Weights of a small transformer language model: tied embeddings.
MLP neurons of a small language model. Each row is named by its layer, matrix (up: input weights) and neuron, and shows model dimensions 0-63. Each number is 50 + 12 x the weight over its row's rms, rounded and kept within 0 to 99.
Before each neuron's rows, "fires in" lists the words (lower case) most often at its 100 highest values on Wikipedia text that the model never trained on.

fires in: "as", "100", "both", "six"
L10.up190:55 67 56 71 65 58 62 57 30 38 59 46 69 29 60 44 50 50 56 57 38 55 44 36 43 44 64 33 59 59 38 42 60 46 38 76 64 58 49 50 39 52 24 35 54 46 54 53 58 32 75 60 62 42 60 70 49 43 50 61 43 38 63 31

fires in: "she", "her", "he", "jon", "in", "germany"
L6.up27:56 59 58 47 48 58 64 44 30 53 40 58 54 29 43 66 53 51 45 56 40 42 47 72 44 51 53 57 31 53 69 45 43 47 46 56 40 50 29 52 41 55 59 39 64 60 50 56 38 56 61 48 51 80 25 33 57 62 56 39 60 51 44 51

fires in: "for"
L5.up338:51 53 61 30 58 49 36 49 35 63 42 53 40 73 49 54 75 67 43 73 59 36 63 52 50 51 79 56 67 74 50 76 56 40 48 48 41 53 40 48 39 59 60 23 40 48 38 66 58 54 52 40 41 73 55 42 74 29 41 71 13 71 44 42

fires in: "country", "council", "county", "countries", "accounts"
L3.up276:52 61 60 41 40 56 65 72 30 72 56 49 50 38 62 49 64 43 72 44 32 64 60 63 57 65 65 71 64 56 44 62 48 71 80 45 41 37 43 24 47 53 37 55 42 54 42 42 52 64 31 55 38 44 47 65 61 71 31 52 29 53 45 42

fires in: "time", "known", "while", "use", "protime", "because"
L4.up220:32 32 64 57 34 60 69 30 61 35 28 48 58 55 47 49 33 43 50 58 23 56 50 63 45 53 37 57 45 43 54 47 53 44 59 50 48 56 47 44 42 48 40 50 60 67 59 62 62 78 32 43 45 41 34 35 49 66 39 39 31 53 51 45

fires in: "an", "various", "associated", "among"
L13.up628:45 54 55 44 43 59 56 40 42 60 58 70 48 45 58 44 46 50 54 55 49 34 60 29 63 47 48 51 61 54 59 61 60 54 59 45 39 52 47 36 51 52 46 45 47 65 37 55 45 52 40 47 66 44 33 44 56 53 20 38 34 49 62 50

fires in: "at", "place", "was", "play", "for"
L9.up486:69 57 47 42 60 48 24 41 46 46 30 40 48 43 65 71 60 44 44 60 48 50 44 35 55 35 43 50 31 69 61 50 39 24 51 48 19 49 57 42 51 50 44 43 68 53 55 44 52 52 61 55 60 51 54 27 44 64 55 54 61 68 30 42

fires in: "being", "before", "began", "technology"
L3.up380:33 52 57 42 61 50 52 57 40 60 52 59 48 48 69 37 46 74 27 62 49 55 48 52 46 45 58 44 36 60 62 58 61 41 67 46 40 59 21 50 34 58 56 30 52 30 59 59 43 54 58 48 35 45 33 61 64 33 51 59 67 42 47 43

fires in: "their", "his"
L4.up794:46 57 43 47 54 65 50 64 31 31 42 65 64 57 41 38 68 42 44 52 26 40 55 51 46 37 52 50 53 58 15 57 52 54 53 44 56 25 62 33 52 60 35 38 53 59 54 40 67 52 40 53 40 65 75 46 47 63 49 28 56 44 50 42

fires in: "he", "she", "i", "w", "fw"
L4.up173:59 57 61 52 40 24 57 36 51 58 43 53 59 60 59 56 54 66 42 49 67 45 53 53 45 63 52 63 36 41 53 44 38 61 52 31 53 10 39 38 41 36 59 46 50 45 58 48 51 55 52 53 56 46 32 33 37 45 47 42 40 36 61 23

fires in: "has", "the", "height", "highway"
L5.up444:51 48 45 45 51 37 64 45 29 32 48 39 35 52 50 40 54 66 35 56 55 41 36 46 39 37 39 47 45 68 55 55 47 50 60 47 79 55 41 38 40 47 42 53 77 52 56 22 48 70 46 52 55 61 52 43 41 50 32 52 58 54 67 41

fires in: "not", "only", "also"
L4.up977:58 70 51 48 46 35 49 50 41 45 44 40 68 34 36 54 56 43 56 49 55 54 58 59 56 59 32 51 56 58 47 52 53 59 52 34 38 38 53 61 45 54 51 29 49 30 49 50 49 60 64 48 71 44 72 48 47 53 52 72 23 53 28 59

fires in: "family", "northern", "southern", "there", "washington"
L3.up676:36 66 54 41 47 68 63 30 51 48 53 61 70 38 52 33 37 59 51 35 33 40 64 59 60 49 75 59 74 70 76 59 42 36 42 52 44 37 56 48 59 47 72 69 54 59 47 52 67 35 39 51 40 60 42 53 57 34 52 58 62 47 60 74

fires in: "before", "being", "began"
L3.up992:52 76 59 54 58 55 32 37 49 57 56 57 45 57 27 34 48 54 62 44 63 42 51 48 44 40 61 87 47 49 62 58 56 45 48 45 72 67 42 68 57 55 75 64 57 37 64 58 54 51 67 54 53 65 54 61 66 43 49 61 46 42 57 38

fires in: "years", "year", "time", "ultimately", "sometimes", "times"
L4.up366:40 42 61 46 52 58 55 37 42 38 27 57 49 61 31 59 60 52 40 50 51 82 53 73 49 54 33 39 54 53 49 41 55 39 63 48 58 68 69 34 44 44 48 42 56 40 65 60 65 29 56 37 53 47 40 57 42 41 66 47 46 45 46 56

fires in: "international", "league", "world", "and", "home", "atlantic"
L3.up609:63 51 42 50 71 46 62 61 39 59 48 57 43 59 48 46 41 50 51 58 41 51 41 53 42 52 49 52 46 61 72 49 39 52 55 39 35 46 37 77 41 65 39 48 46 55 38 37 53 61 56 57 68 59 47 64 67 65 54 38 56 34 71 45

fires in: "from", "before", "form", "performance"
L5.up463:39 61 50 54 52 61 40 63 52 50 51 39 55 51 45 49 65 35 53 19 52 66 56 58 61 35 49 35 51 58 31 70 65 32 30 84 56 37 44 43 44 33 46 53 39 64 32 65 63 46 22 58 55 43 53 31 46 41 44 54 39 47 41 65

fires in: "is", "be", "was"
L3.up256:58 55 62 62 51 50 38 29 57 47 31 70 62 51 65 52 51 61 65 73 56 37 56 60 22 59 78 33 35 32 44 63 32 40 64 54 38 54 44 48 33 51 54 53 52 63 57 51 51 44 60 74 41 52 53 54 52 55 58 66 62 72 50 62

fires in: "for", "on", "cf", "weissruthenische"
L3.up17:52 43 64 51 56 38 59 51 32 52 73 28 58 53 58 77 46 68 43 45 46 47 40 58 65 43 57 56 78 73 30 62 44 52 62 60 65 62 42 55 39 53 64 58 32 47 55 78 65 66 46 48 59 50 59 55 57 39 34 54 42 25 52 52

fires in: "one", "some", "home", "become", "smith"
L3.up544:41 44 63 26 39 49 40 48 53 28 67 41 54 37 45 43 55 52 74 47 67 37 62 53 52 50 44 51 82 51 81 36 59 61 58 37 43 44 40 63 53 52 42 59 34 58 57 58 52 28 34 45 73 49 38 41 37 39 50 52 32 47 44 57

fires in: "year", "years", "awards", "city"
L6.up573:25 32 48 57 65 60 54 71 32 31 58 69 61 45 41 56 61 53 58 53 41 90 58 58 64 59 72 47 40 50 60 67 46 56 38 55 41 55 69 43 46 61 58 50 52 61 62 44 71 46 47 24 56 23 48 32 40 57 64 51 71 62 29 25

fires in: "some", "this", "using", "home", "business", "become"
L4.up587:44 72 58 24 46 38 49 41 31 33 43 46 43 65 46 60 47 45 63 40 53 54 72 46 32 51 71 41 65 59 80 38 37 57 60 55 42 66 55 36 39 59 62 40 47 56 68 41 43 49 36 58 54 61 53 55 27 41 55 51 74 54 39 46

fires in: "also", "later", "water", "other", "together"
L5.up376:37 52 55 48 28 35 51 55 35 62 44 57 52 41 46 34 66 34 55 49 48 65 48 30 33 73 47 40 37 74 57 53 57 52 27 22 56 52 42 34 37 26 45 63 40 39 32 44 46 67 55 64 68 56 63 55 41 41 19 55 44 43 68 53

fires in: "became", "through", "become", "because", "becomes"
L3.up117:37 54 52 54 39 54 57 34 62 70 34 57 45 60 57 49 54 20 52 57 47 45 70 47 71 50 57 54 49 67 37 54 47 41 43 53 34 56 55 57 32 23 47 65 49 40 43 60 75 49 38 47 61 40 35 43 62 55 63 50 68 46 35 41

fires in: "s", "twelve", "as"
L9.up530:53 67 53 42 57 45 38 60 40 57 69 49 58 45 74 66 58 48 57 60 63 50 31 27 33 70 59 15 46 51 59 66 53 36 50 39 36 35 55 49 52 35 40 46 49 41 27 41 46 34 52 48 44 45 51 46 59 50 55 63 42 73 44 39

fires in: "at", "year", "near", "seats"
L3.up953:57 61 55 44 55 34 63 81 45 60 65 63 46 63 42 49 43 33 61 41 45 51 57 78 52 64 56 34 56 70 52 42 48 44 34 47 69 54 34 54 40 42 48 60 51 50 34 62 45 54 51 44 72 32 43 38 53 44 70 68 45 42 41 47

fires in: "new", "american", "these", "japanese"
L4.up842:41 43 51 41 49 58 77 50 37 28 32 58 49 27 34 69 52 48 55 45 45 69 47 56 53 45 50 46 31 45 60 55 51 59 52 60 54 72 52 58 42 44 57 27 41 71 45 36 62 52 55 47 53 34 74 50 45 35 59 48 40 76 47 50

fires in: "april", "august", "november", "september", "december", "may"
L4.up776:47 50 56 58 63 62 56 48 42 52 42 48 38 45 48 50 55 62 60 55 32 50 67 49 50 59 49 43 65 45 16 68 65 34 69 67 34 24 50 57 41 41 41 28 41 51 59 52 70 43 33 32 48 18 65 52 38 38 52 63 49 68 65 65

fires in: "country", "county", "you", "countries", "council", "accounts"
L3.up30:65 53 44 47 41 66 58 42 37 67 39 44 57 48 59 53 48 31 87 24 57 64 65 73 48 37 46 40 59 64 63 62 58 50 62 52 52 41 51 50 36 53 60 26 41 57 70 53 52 74 39 64 55 52 54 60 58 49 56 78 54 63 38 27

fires in: "september", "april", "july", "may", "there", "november"
L5.up824:47 38 49 47 55 73 46 45 48 39 39 38 48 48 57 46 59 71 60 65 38 47 57 48 61 52 50 45 78 43 59 66 45 40 47 60 59 50 31 53 44 39 49 51 59 43 40 60 58 45 47 63 31 43 51 41 53 15 71 59 24 41 71 54

fires in: "from"
L3.up996:50 23 53 39 32 48 47 60 41 48 55 76 59 37 47 38 39 27 60 39 37 53 30 50 76 40 37 31 78 73 53 51 48 47 51 53 59 37 36 56 59 46 41 42 58 65 64 47 71 63 56 63 61 51 44 45 45 34 40 47 50 56 60 47

fires in: "year", "years", "third", "program"
L9.up848:74 40 68 63 53 58 18 61 40 30 34 35 43 35 47 58 56 65 70 60 51 50 27 71 48 30 64 52 65 68 25 62 55 48 58 38 57 46 42 52 40 26 68 49 66 58 53 55 41 51 45 51 62 37 51 54 48 61 69 56 59 35 27 76

fires in: "germany", "german", "he", "al", "atlantic", "mia"
L3.up323:54 76 44 62 57 39 66 39 31 23 33 47 55 54 46 84 47 56 45 63 62 54 42 45 54 75 49 78 42 55 38 27 56 51 49 48 54 42 54 43 59 35 64 47 20 31 47 50 43 35 42 68 43 66 43 22 46 36 50 54 62 46 54 48

fires in: "over", "most", "out", "without", "about"
L5.up151:68 48 62 53 57 71 26 54 55 52 37 52 46 55 51 33 72 55 50 48 41 24 62 43 48 60 34 67 63 49 59 32 31 45 75 73 35 35 25 44 31 38 35 43 88 30 44 58 21 53 64 64 66 53 74 60 57 50 37 57 38 61 51 37

fires in: "the", "an", "its", "their", "third"
L11.up498:44 57 55 69 60 58 40 60 45 45 54 48 57 49 67 41 58 57 53 58 41 68 59 43 29 32 40 40 39 86 43 63 50 67 54 50 50 42 37 42 55 63 47 39 45 61 54 42 41 49 24 49 37 48 47 65 73 28 42 61 57 58 44 49